MLP neurons of a small language model. Each row is named by its layer, matrix (gate and up: input weights) and neuron, and shows model dimensions 362-425. Each number is 50 + 12 x the weight over its row's rms, rounded and kept within 0 to 99. A neuron's up and down rows have the sign that makes its largest values positive.
A block is one neuron, or neurons of one layer that tend to fire together. After each block is what it responds to, as a language model described it from the Wikipedia text at the highest values.

L9.gate141:56 58 59 60 61 58 57 44 60 21 47 49 33 51 40 56 45 41 38 48 31 57 50 47 63 45 30 53 41 53 50 54 63 47 54 39 52 44 29 42 48 44 48 40 36 51 65 25 48 52 50 42 35 38 50 30 43 35 44 51 61 60 37 63
L9.up141:34 52 57 55 51 46 53 48 59 60 48 35 50 63 37 29 48 31 40 66 64 32 26 50 35 46 46 54 63 26 39 58 47 51 36 39 36 55 56 44 50 34 56 58 56 41 48 42 66 34 48 56 52 42 50 77 47 45 23 51 61 62 43 51
L9.gate344:48 42 58 41 54 34 60 46 54 57 33 50 60 68 49 35 37 47 54 43 28 67 52 55 50 54 45 57 49 39 30 67 57 45 46 49 56 66 47 29 37 40 47 65 41 34 53 62 54 26 59 53 27 59 65 50 60 54 46 54 70 18 43 41
L9.up344:55 46 61 50 45 36 53 70 62 54 58 63 55 46 39 39 49 34 40 12 41 33 52 58 28 49 49 50 46 48 51 52 56 45 50 53 47 49 56 47 56 18 61 71 51 67 43 56 45 37 46 67 56 57 63 42 48 53 38 46 79 62 54 40
L9.gate718:77 41 44 57 62 54 45 67 39 54 41 50 61 99 42 44 57 63 50 51 34 34 69 37 54 41 33 46 57 40 51 47 58 58 51 51 47 62 52 45 38 50 72 55 39 45 46 60 52 44 34 61 29 27 55 52 54 45 38 52 39 35 55 25
L9.up718:29 71 40 53 52 49 45 37 63 36 67 52 47 64 55 39 37 30 64 55 27 49 57 52 30 51 64 66 49 55 70 43 68 41 54 41 63 38 43 33 54 42 53 44 46 71 55 49 55 58 42 61 44 48 65 56 57 54 45 54 53 47 34 45
L9.gate814:50 72 70 46 47 39 58 48 61 50 67 56 40 34 54 47 58 44 58 59 45 58 39 50 31 47 64 63 45 39 59 28 59 59 52 64 54 53 50 40 49 29 59 36 54 67 48 56 56 47 36 59 66 43 48 60 63 52 67 54 63 69 52 42
L9.up814:71 42 30 48 61 42 53 60 48 53 38 40 63 73 64 53 60 64 30 38 34 35 58 51 51 41 43 55 49 43 58 46 44 32 44 46 54 66 30 61 71 57 73 40 32 32 51 36 40 47 44 55 36 36 35 53 57 48 59 59 60 53 36 61
Mid-word name fragments

L9.gate98:45 58 52 49 40 57 52 28 50 54 52 68 45 55 34 53 48 29 59 40 43 57 55 40 63 43 45 60 59 74 70 43 58 49 45 38 53 20 47 51 40 36 36 37 56 53 45 61 44 17 57 51 56 58 47 44 31 46 67 62 46 52 68 40
L9.up98:52 53 40 39 45 22 50 50 30 35 33 39 58 40 54 52 43 51 64 30 43 63 40 48 28 44 52 36 39 50 44 52 55 44 52 52 40 58 59 50 53 45 43 68 44 63 52 51 44 60 62 37 50 51 55 53 56 57 42 37 42 41 43 38
L9.gate433:45 39 37 27 33 53 81 36 43 33 26 46 52 46 35 39 46 37 37 68 30 67 67 43 54 42 57 47 37 32 53 48 62 65 64 61 74 50 50 59 64 50 50 53 78 29 36 45 54 63 48 49 53 56 60 73 44 46 29 61 54 33 66 30
L9.up433:23 65 40 29 56 57 29 69 51 61 63 45 53 51 48 54 38 48 64 36 46 59 47 50 44 50 37 53 34 53 51 33 52 46 49 37 49 46 21 33 47 50 59 30 52 51 56 45 37 31 55 58 57 49 60 48 55 46 62 52 52 34 74 52
L9.gate629:55 29 51 63 62 45 30 36 50 72 48 46 39 65 62 60 51 51 54 59 32 70 35 48 52 63 45 71 43 61 34 41 53 30 48 37 64 50 41 72 50 23 42 61 46 49 44 59 74 45 51 55 66 55 50 55 41 48 73 49 52 30 70 49
L9.up629:43 49 36 73 61 63 47 49 43 50 40 63 42 42 53 35 57 47 50 39 37 60 35 40 32 60 71 49 64 41 64 43 49 34 39 36 61 51 48 66 71 11 57 44 44 69 55 49 46 65 80 63 39 62 45 42 42 61 44 56 38 53 72 51
L9.gate1014:47 40 48 46 72 38 41 57 52 66 37 51 42 47 50 51 56 65 43 47 43 48 36 49 49 39 59 59 55 47 58 32 66 43 50 49 53 49 58 49 32 65 46 33 74 36 49 63 45 57 42 48 59 33 44 63 40 46 60 44 53 45 67 52
L9.up1014:29 35 39 49 53 44 47 69 66 49 40 35 42 56 41 76 59 33 39 50 43 53 44 41 61 60 31 57 31 46 39 55 57 59 62 59 35 47 44 47 32 71 49 49 70 53 28 18 34 54 46 41 67 40 45 35 65 55 35 46 52 53 45 25
Field, sport or post

L2.gate1105:54 60 39 30 72 55 43 43 39 32 54 49 43 58 52 63 64 66 51 61 43 56 42 65 35 82 47 36 55 50 59 53 55 52 57 51 53 46 63 45 42 38 55 45 47 31 66 45 49 47 32 50 50 50 43 52 59 71 49 58 54 37 40 50
L2.up1105:60 42 42 58 53 46 58 33 67 40 42 47 41 53 61 38 45 46 32 32 71 36 44 68 35 63 58 40 27 43 29 37 44 40 65 64 38 53 38 48 49 70 57 51 64 46 56 68 61 53 56 38 40 63 58 56 51 28 60 42 44 48 39 38
Fragments inside rare names

L13.gate61:57 71 63 65 63 46 57 50 53 36 32 45 48 62 41 57 64 42 49 45 81 41 65 27 47 54 48 47 47 59 48 62 65 52 35 75 44 52 39 63 35 59 52 55 61 43 40 53 52 73 29 58 35 46 60 73 61 39 33 51 54 61 48 61
L13.up61:51 74 69 48 44 46 41 52 50 62 41 28 50 36 55 26 50 44 60 49 75 46 58 51 54 36 58 33 47 61 49 70 33 55 61 61 34 22 60 51 31 52 68 37 63 56 52 26 55 64 48 44 48 42 50 44 74 49 51 39 41 41 67 46
L13.gate139:69 67 61 74 56 44 63 64 52 42 50 48 52 59 61 29 52 70 62 31 18 54 54 28 55 69 52 37 63 40 50 35 62 62 70 42 45 64 56 54 44 46 42 43 44 51 48 48 53 55 55 52 25 55 46 38 52 38 36 42 39 50 35 55
L13.up139:53 52 44 48 59 62 39 46 45 48 56 54 39 65 52 48 38 37 57 57 52 78 32 56 55 59 50 69 66 47 38 59 53 40 36 70 63 54 62 36 74 36 48 57 39 50 38 70 22 32 33 57 67 64 46 53 34 65 25 51 37 43 60 57
L13.gate259:46 65 54 55 65 36 61 56 54 52 60 56 38 33 69 47 44 51 68 54 54 25 63 43 60 46 67 38 49 35 70 64 65 48 61 57 61 25 67 53 58 39 66 65 59 65 46 38 50 40 57 45 48 44 54 52 56 50 63 35 38 36 65 45
L13.up259:48 57 62 37 60 45 44 57 58 55 41 52 34 54 23 34 52 39 44 44 47 40 66 50 49 46 57 54 38 34 53 50 76 42 38 57 66 66 53 52 70 50 65 46 53 44 52 57 44 52 44 45 29 39 58 76 67 41 41 30 60 31 63 56
L13.gate335:49 75 41 43 49 45 49 47 61 29 51 33 38 65 32 47 58 34 44 47 49 56 35 43 40 50 37 64 81 36 56 74 63 24 69 64 47 43 35 39 54 47 44 55 32 42 37 51 32 57 39 48 35 27 62 57 59 47 47 39 50 71 53 45
L13.up335:69 51 43 55 32 46 56 41 50 17 55 47 42 61 54 79 72 33 45 42 63 48 57 40 54 59 60 41 56 68 44 50 52 35 74 57 52 50 61 48 42 52 67 48 64 55 66 34 43 45 52 51 63 40 51 28 57 48 29 77 31 54 58 41
L13.gate343:23 59 60 50 58 48 45 59 60 61 72 30 51 85 62 52 45 39 50 43 43 36 51 48 63 22 46 47 38 29 51 45 58 44 38 89 50 47 57 62 38 50 50 26 54 62 63 66 68 45 64 52 39 38 59 51 42 46 51 42 51 58 35 62
L13.up343:54 66 45 62 76 50 31 64 48 44 60 42 36 51 38 37 50 52 33 42 48 42 41 44 42 47 48 66 27 53 54 35 69 40 30 54 70 62 48 50 59 41 60 72 51 55 57 65 45 48 42 55 58 45 60 60 72 81 48 42 53 65 48 37
L13.gate426:47 48 60 44 64 71 39 52 69 23 59 49 43 52 37 54 40 66 65 56 23 40 48 60 45 57 52 63 56 57 41 35 58 69 67 66 40 58 53 44 41 47 55 51 64 68 46 53 53 31 58 31 59 60 64 73 57 51 57 65 45 36 52 63
L13.up426:67 59 52 52 78 48 79 46 53 62 47 42 63 44 41 49 59 53 64 58 60 37 41 50 53 56 65 50 20 37 47 30 38 55 45 56 41 30 61 58 48 55 43 38 57 30 46 38 54 54 65 35 60 48 51 51 33 41 48 47 56 48 40 62
L13.gate639:66 44 31 59 61 56 58 39 52 60 52 82 33 34 37 34 50 59 66 47 34 66 26 50 39 33 55 43 43 51 44 48 46 42 23 49 41 44 43 61 43 53 55 49 54 70 48 57 68 58 73 53 45 34 79 52 33 36 48 59 59 51 40 66
L13.up639:56 54 59 58 69 41 62 42 55 36 53 35 35 69 42 62 48 42 38 72 58 60 45 56 38 52 67 45 79 56 47 67 54 33 28 49 41 64 60 57 29 54 39 51 59 55 70 56 42 49 54 38 53 31 38 51 55 60 40 53 50 65 55 53
L13.gate688:51 71 40 53 40 59 41 56 43 53 53 58 31 61 36 49 66 59 46 55 22 37 58 56 53 57 54 70 40 46 46 68 65 55 51 42 50 53 64 36 45 43 44 31 29 49 42 43 46 46 57 65 50 50 33 60 53 41 51 70 64 53 45 43
L13.up688:58 39 46 47 57 60 52 43 52 67 69 52 58 53 61 35 53 52 30 53 49 46 57 43 68 47 60 57 55 48 54 46 49 55 60 51 32 56 62 39 29 58 46 75 52 42 48 54 50 40 48 63 56 37 59 61 63 47 46 40 35 49 53 56
L13.gate735:50 56 51 73 55 47 72 32 28 54 47 77 65 17 58 58 54 61 37 32 41 27 54 35 34 43 70 43 55 43 57 61 55 71 60 57 38 61 36 55 95 42 49 72 37 32 50 53 43 39 50 50 62 61 80 37 62 62 40 62 62 51 63 73
L13.up735:20 57 47 41 60 46 60 62 61 44 55 63 20 27 48 46 46 51 46 31 33 57 42 40 41 44 49 48 63 44 49 47 61 47 79 57 46 38 62 55 38 22 57 56 68 54 55 59 36 43 41 33 37 57 70 55 55 51 56 52 32 52 54 70
L13.gate816:61 76 52 58 20 55 49 55 57 49 31 42 28 42 45 45 51 64 69 52 50 44 58 55 42 76 49 73 46 51 43 49 42 54 67 29 51 54 66 56 32 62 38 51 63 41 61 48 44 50 46 38 45 31 66 61 42 46 53 63 51 49 05 73
L13.up816:44 47 42 28 39 67 57 46 38 53 33 37 55 44 41 43 37 59 43 69 37 56 38 65 35 13 32 62 53 55 58 71 55 40 31 50 52 51 52 58 38 49 58 52 19 58 71 46 50 61 47 41 52 49 59 26 68 29 56 29 35 64 50 28
L13.gate926:21 50 28 54 52 35 55 29 48 44 55 35 43 59 36 64 64 62 43 39 52 25 72 42 45 50 43 55 42 29 48 55 60 67 32 51 43 33 57 49 36 44 48 35 24 46 53 43 47 75 55 33 38 52 67 28 57 20 54 46 43 53 29 70
L13.up926:43 71 41 35 53 55 74 58 54 43 42 49 66 53 41 63 48 38 56 58 59 57 37 42 83 56 47 54 49 62 45 42 63 77 35 55 61 57 49 50 57 34 49 46 46 33 64 59 44 62 31 60 26 57 56 56 48 56 07 26 40 27 37 58
L13.gate1026:42 54 50 51 56 46 57 49 58 68 57 42 73 45 40 38 58 35 42 15 36 57 64 60 65 49 46 57 43 41 48 59 51 44 62 69 61 51 61 67 52 46 42 70 51 50 58 50 41 53 36 47 41 15 54 62 61 52 54 58 61 59 50 50
L13.up1026:54 47 62 37 44 60 50 48 50 57 42 50 61 35 54 66 28 43 53 63 54 44 45 41 72 58 44 48 38 48 61 57 54 39 26 63 22 53 58 68 44 34 40 53 45 41 43 48 60 19 74 57 50 56 19 57 15 36 46 51 39 63 48 64
L13.gate1080:38 61 63 55 32 44 34 60 87 52 50 44 49 53 27 44 60 36 51 44 53 65 45 50 53 72 46 68 63 49 31 68 48 60 45 49 42 41 50 48 45 31 33 56 55 62 22 61 62 47 60 50 38 45 52 46 69 58 31 34 46 63 51 39
L13.up1080:83 49 70 59 30 47 24 45 64 61 29 39 42 74 32 63 41 34 48 44 53 48 40 61 38 52 57 64 67 46 46 47 55 55 40 48 42 51 58 51 32 69 53 49 68 47 54 66 51 63 61 68 44 32 50 58 62 51 42 47 36 48 44 27
L13.gate1089:49 41 52 53 62 75 55 28 57 52 45 42 60 50 44 57 42 54 27 41 32 63 45 57 64 44 44 61 56 40 33 32 58 58 59 37 35 36 34 48 43 41 72 64 42 66 43 44 44 42 43 41 43 56 37 38 53 33 36 49 67 41 42 62
L13.up1089:27 65 61 50 67 63 66 38 57 63 46 42 27 68 21 51 58 28 37 53 52 63 52 50 45 44 31 60 57 51 49 36 56 59 56 45 65 33 52 28 50 50 64 56 51 26 31 45 58 44 43 66 32 47 73 51 55 38 24 27 47 71 38 44
L13.gate1169:55 35 50 33 49 60 28 55 42 84 33 49 56 39 35 44 75 51 56 48 50 55 57 62 50 69 55 45 62 21 34 47 61 41 75 49 55 33 34 47 63 43 51 35 64 63 46 52 39 43 65 45 64 50 43 40 41 22 38 70 59 43 41 54
L13.up1169:59 46 32 26 55 41 53 36 54 65 59 55 72 58 51 73 44 49 30 47 81 36 64 45 58 60 39 42 57 45 50 44 40 50 80 55 47 24 43 58 54 39 50 42 47 50 45 49 64 29 67 32 71 39 51 68 52 43 33 45 77 57 57 79
L13.gate1188:38 57 34 31 60 61 60 61 49 29 66 48 52 52 45 53 75 41 48 52 66 49 43 64 54 51 55 39 31 34 48 54 57 43 43 59 38 36 58 40 31 50 45 56 45 50 44 51 46 70 62 58 60 39 54 49 59 28 52 47 54 59 48 53
L13.up1188:48 47 45 53 54 33 47 50 44 46 65 34 45 47 46 63 44 45 56 56 60 41 40 37 56 50 31 42 37 44 59 40 33 56 58 60 40 62 36 46 49 50 58 43 44 44 53 52 59 77 51 54 48 47 84 46 46 46 52 53 40 47 53 41
Rare-name subword fragments

L13.gate83:34 45 63 51 33 51 54 36 42 59 64 37 55 62 33 41 47 82 25 60 77 39 58 55 55 50 48 46 46 56 48 56 48 31 52 36 52 34 46 48 54 83 41 47 54 36 50 43 41 60 53 66 33 46 30 60 60 44 69 29 49 54 40 37
L13.up83:51 58 62 24 27 47 36 45 46 53 71 61 54 36 39 52 53 46 46 53 41 68 21 58 53 55 37 36 57 54 54 08 45 47 61 60 53 54 53 24 53 33 62 58 59 26 53 59 48 39 31 44 45 52 66 34 28 68 59 55 50 42 75 56
L13.gate176:58 52 50 59 61 62 50 31 34 48 29 51 51 53 46 41 44 62 56 61 20 44 68 34 49 52 48 23 44 49 49 47 39 51 41 17 40 29 44 59 30 32 67 24 53 49 64 74 66 35 53 55 51 83 59 44 48 31 54 44 46 53 59 39
L13.up176:51 35 56 47 40 57 66 49 68 49 54 57 37 59 56 54 40 55 44 39 36 28 26 52 26 55 37 31 39 45 39 45 48 67 29 50 59 34 63 50 37 32 43 51 28 48 33 69 59 46 44 53 58 56 60 58 35 28 54 69 52 54 78 41
L13.gate209:37 37 42 37 61 33 58 53 42 47 30 40 44 59 58 43 76 52 51 57 57 47 60 61 31 53 43 56 51 52 55 32 58 43 33 51 64 46 47 37 43 63 52 53 57 52 24 55 63 61 44 64 54 49 43 40 33 38 64 60 52 57 53 35
L13.up209:51 39 59 53 32 27 57 36 30 45 42 53 25 49 55 46 52 47 44 57 59 48 53 52 23 27 54 56 44 48 57 61 41 61 48 29 46 48 64 54 42 36 61 70 58 72 32 65 48 81 56 54 62 48 42 38 42 51 61 53 54 59 66 44
L13.gate261:45 34 26 55 60 72 66 62 63 54 46 52 57 38 46 55 56 64 58 58 57 35 35 53 47 55 59 65 51 33 34 43 43 40 51 39 52 62 46 45 64 35 63 51 44 51 55 61 24 49 45 50 57 78 55 44 51 66 41 47 49 44 52 52
L13.up261:50 66 31 51 51 38 41 59 49 39 64 54 57 45 46 64 42 56 54 60 71 51 60 46 62 48 43 64 49 43 35 47 31 45 40 44 58 63 46 45 56 53 64 37 37 62 53 45 40 53 62 39 56 49 36 46 53 26 45 37 67 56 60 54
L13.gate287:39 46 53 45 31 42 54 60 61 47 74 57 56 57 43 54 59 33 52 53 49 73 42 58 38 41 47 37 57 36 54 59 41 70 45 58 48 53 56 41 53 22 51 51 37 50 25 52 46 56 38 47 44 57 48 69 33 44 44 46 37 48 60 43
L13.up287:43 54 52 62 63 37 55 62 50 59 66 51 52 45 69 74 47 42 61 54 57 69 54 44 54 34 42 36 47 54 47 40 41 37 43 58 59 66 38 37 49 30 49 46 30 29 51 61 47 40 59 32 48 63 41 50 31 54 36 53 47 45 59 72
L13.gate469:42 82 37 62 63 43 50 41 61 51 68 39 45 55 52 86 56 59 41 39 52 51 55 66 40 32 76 47 58 49 30 47 34 50 65 68 37 61 40 49 52 56 42 31 57 50 36 59 23 48 36 39 40 44 50 49 45 39 43 42 51 37 58 38
L13.up469:54 40 46 49 49 32 46 44 67 58 63 60 52 29 54 47 47 41 50 53 52 51 67 80 36 51 52 48 59 21 42 54 56 65 48 44 40 53 58 51 30 63 31 63 62 33 56 50 53 34 36 47 58 40 40 52 72 42 49 50 48 61 51 38
L13.gate471:47 39 41 42 49 52 69 46 36 54 48 34 53 37 45 50 53 32 56 78 46 63 54 71 66 57 47 47 65 68 48 63 34 42 53 55 43 57 49 45 44 31 52 37 41 42 70 49 52 40 40 57 48 62 70 52 44 48 36 61 49 52 72 51
L13.up471:60 39 46 56 43 44 64 64 43 61 66 64 29 44 63 51 74 43 24 39 57 57 39 70 38 58 46 37 37 59 42 59 47 37 56 43 45 41 54 29 42 45 46 73 55 57 64 61 64 59 60 53 57 40 35 46 81 78 39 50 62 47 64 61
L13.gate495:78 35 44 32 53 42 34 47 68 48 65 43 38 34 56 27 59 40 41 50 51 42 45 21 49 46 49 47 57 35 15 58 33 56 35 42 59 43 32 59 79 26 54 42 43 44 45 42 69 27 31 54 56 64 39 59 47 58 63 54 35 30 49 48
L13.up495:51 56 38 59 53 59 46 45 39 33 57 62 53 64 59 40 72 51 72 51 43 67 58 62 38 60 50 56 43 55 59 56 69 50 55 41 51 57 56 55 33 53 67 64 51 58 31 37 58 45 69 31 75 22 39 51 50 43 46 30 62 56 62 48
L13.gate525:50 47 47 44 54 58 55 31 35 47 44 53 47 39 62 21 65 77 64 52 30 47 43 55 26 38 62 51 67 38 47 38 35 38 41 27 50 51 51 61 65 62 44 44 59 39 43 41 41 40 59 50 71 53 52 61 76 36 62 87 44 42 65 44
L13.up525:58 63 45 48 39 45 66 39 42 44 33 43 76 60 47 44 40 64 51 59 32 55 34 27 39 47 67 50 52 38 35 33 51 21 35 48 47 41 54 45 52 19 47 44 39 41 36 59 60 70 49 62 56 60 38 64 48 31 34 57 46 66 61 33
L13.gate668:36 46 30 64 44 50 59 46 47 34 58 44 40 27 49 76 38 49 69 49 39 58 67 52 56 34 54 42 55 47 45 52 46 53 52 53 44 33 40 56 64 31 36 38 39 75 23 60 57 64 26 54 59 52 50 42 40 25 17 44 30 44 52 38
L13.up668:53 34 54 54 54 62 40 48 65 27 53 56 66 49 76 79 84 50 52 25 32 62 35 23 59 45 62 48 56 56 41 63 49 47 38 54 40 50 47 35 56 19 26 67 51 71 58 57 46 38 63 41 40 59 33 35 41 47 33 57 55 52 48 54
L13.gate787:45 48 49 35 36 31 65 40 65 54 45 62 37 39 41 43 47 61 58 47 36 56 47 66 32 48 48 42 60 55 69 57 42 46 38 47 42 51 48 37 42 43 66 43 42 63 54 68 59 32 54 56 49 84 61 55 42 42 30 61 42 45 48 30
L13.up787:34 37 42 51 44 45 81 69 46 36 52 42 41 29 37 47 37 62 58 49 50 38 34 51 52 62 35 31 46 58 55 67 38 48 44 46 46 46 57 49 44 57 59 42 39 55 33 58 59 55 44 49 54 42 55 64 38 27 66 55 49 39 57 26
L13.gate935:68 62 61 40 44 42 55 45 44 50 61 54 45 42 63 66 38 50 34 59 52 50 33 48 50 46 53 47 73 67 53 49 53 60 56 52 49 58 33 74 40 52 52 63 37 46 46 31 43 52 45 26 50 45 60 28 87 43 53 70 45 45 66 39
L13.up935:54 45 57 43 54 47 52 45 44 62 75 24 50 47 39 72 51 54 56 62 48 57 59 62 40 43 56 55 57 37 41 54 59 45 67 50 68 48 49 74 41 51 35 57 51 28 64 44 47 31 30 43 67 47 46 46 66 43 53 67 50 60 67 32
L13.gate961:44 56 67 58 53 44 56 32 72 42 24 34 58 47 47 65 48 67 40 47 36 50 42 26 56 36 57 48 69 68 43 50 31 71 75 44 37 60 48 33 34 56 68 52 60 52 61 45 47 61 43 44 69 37 56 62 35 43 61 50 60 47 39 58
L13.up961:35 46 40 37 57 52 31 64 69 65 53 57 54 49 39 68 48 49 43 35 31 41 51 48 61 59 31 40 39 68 51 61 50 51 50 53 55 54 73 76 39 48 72 51 51 48 42 51 66 41 66 58 45 59 50 66 35 62 33 70 41 45 69 43
L13.gate968:44 38 42 56 47 39 46 56 45 54 67 55 63 47 39 48 57 57 39 61 62 42 60 47 63 37 53 55 57 37 46 45 48 39 69 39 30 63 55 58 55 66 49 27 54 44 39 25 65 39 61 44 60 30 49 46 29 60 49 43 58 38 52 50
L13.up968:54 38 50 44 44 65 41 49 39 48 58 20 58 57 53 39 38 68 44 49 60 40 36 49 63 77 41 47 49 37 46 51 46 58 54 46 41 32 57 31 57 37 56 54 56 61 42 56 50 42 60 53 49 39 41 48 48 49 58 65 44 38 50 65
L13.gate1006:33 48 42 54 39 68 43 37 64 68 36 38 66 64 45 46 41 53 67 96 67 40 53 43 46 54 69 37 37 53 46 60 66 49 40 49 51 50 45 40 46 70 41 46 58 50 55 38 54 39 46 29 51 60 56 37 39 58 58 54 38 78 63 56
L13.up1006:28 48 43 46 78 42 50 35 45 44 62 42 51 54 55 74 54 55 58 67 72 55 50 47 39 55 48 35 42 53 42 42 42 57 60 54 72 59 24 36 38 38 30 37 53 26 45 56 47 54 26 78 42 47 69 42 50 42 54 74 43 51 56 36
L13.gate1081:52 56 36 44 48 52 56 63 37 60 58 57 54 43 53 36 51 83 47 58 48 38 51 57 48 48 46 33 46 52 42 56 14 35 70 33 49 55 44 42 30 80 44 71 40 43 43 39 52 34 55 60 66 63 46 39 61 68 45 83 16 53 62 60
L13.up1081:41 65 46 37 38 45 60 37 30 53 51 67 42 59 34 43 46 50 55 72 60 46 66 38 57 60 38 33 46 46 32 35 34 70 55 59 56 42 49 56 56 45 37 49 83 57 57 49 74 43 68 53 57 44 41 72 55 64 62 41 49 43 44 76
Connectors before category items

L2.gate1183:43 58 62 52 48 39 42 46 55 51 48 49 56 62 48 77 31 56 59 57 22 32 54 41 49 38 61 58 54 28 44 42 50 51 72 49 61 35 52 51 46 51 50 44 51 48 34 46 50 36 50 55 59 58 56 51 65 30 61 54 37 54 64 54
L2.up1183:35 52 58 43 59 31 53 44 69 56 39 64 58 54 47 65 37 60 44 60 25 49 39 44 32 49 56 48 51 13 38 38 65 58 52 68 70 43 50 50 53 53 49 56 55 60 43 46 49 60 71 55 56 40 38 55 53 34 72 76 53 37 22 43
Mid-phrase connectives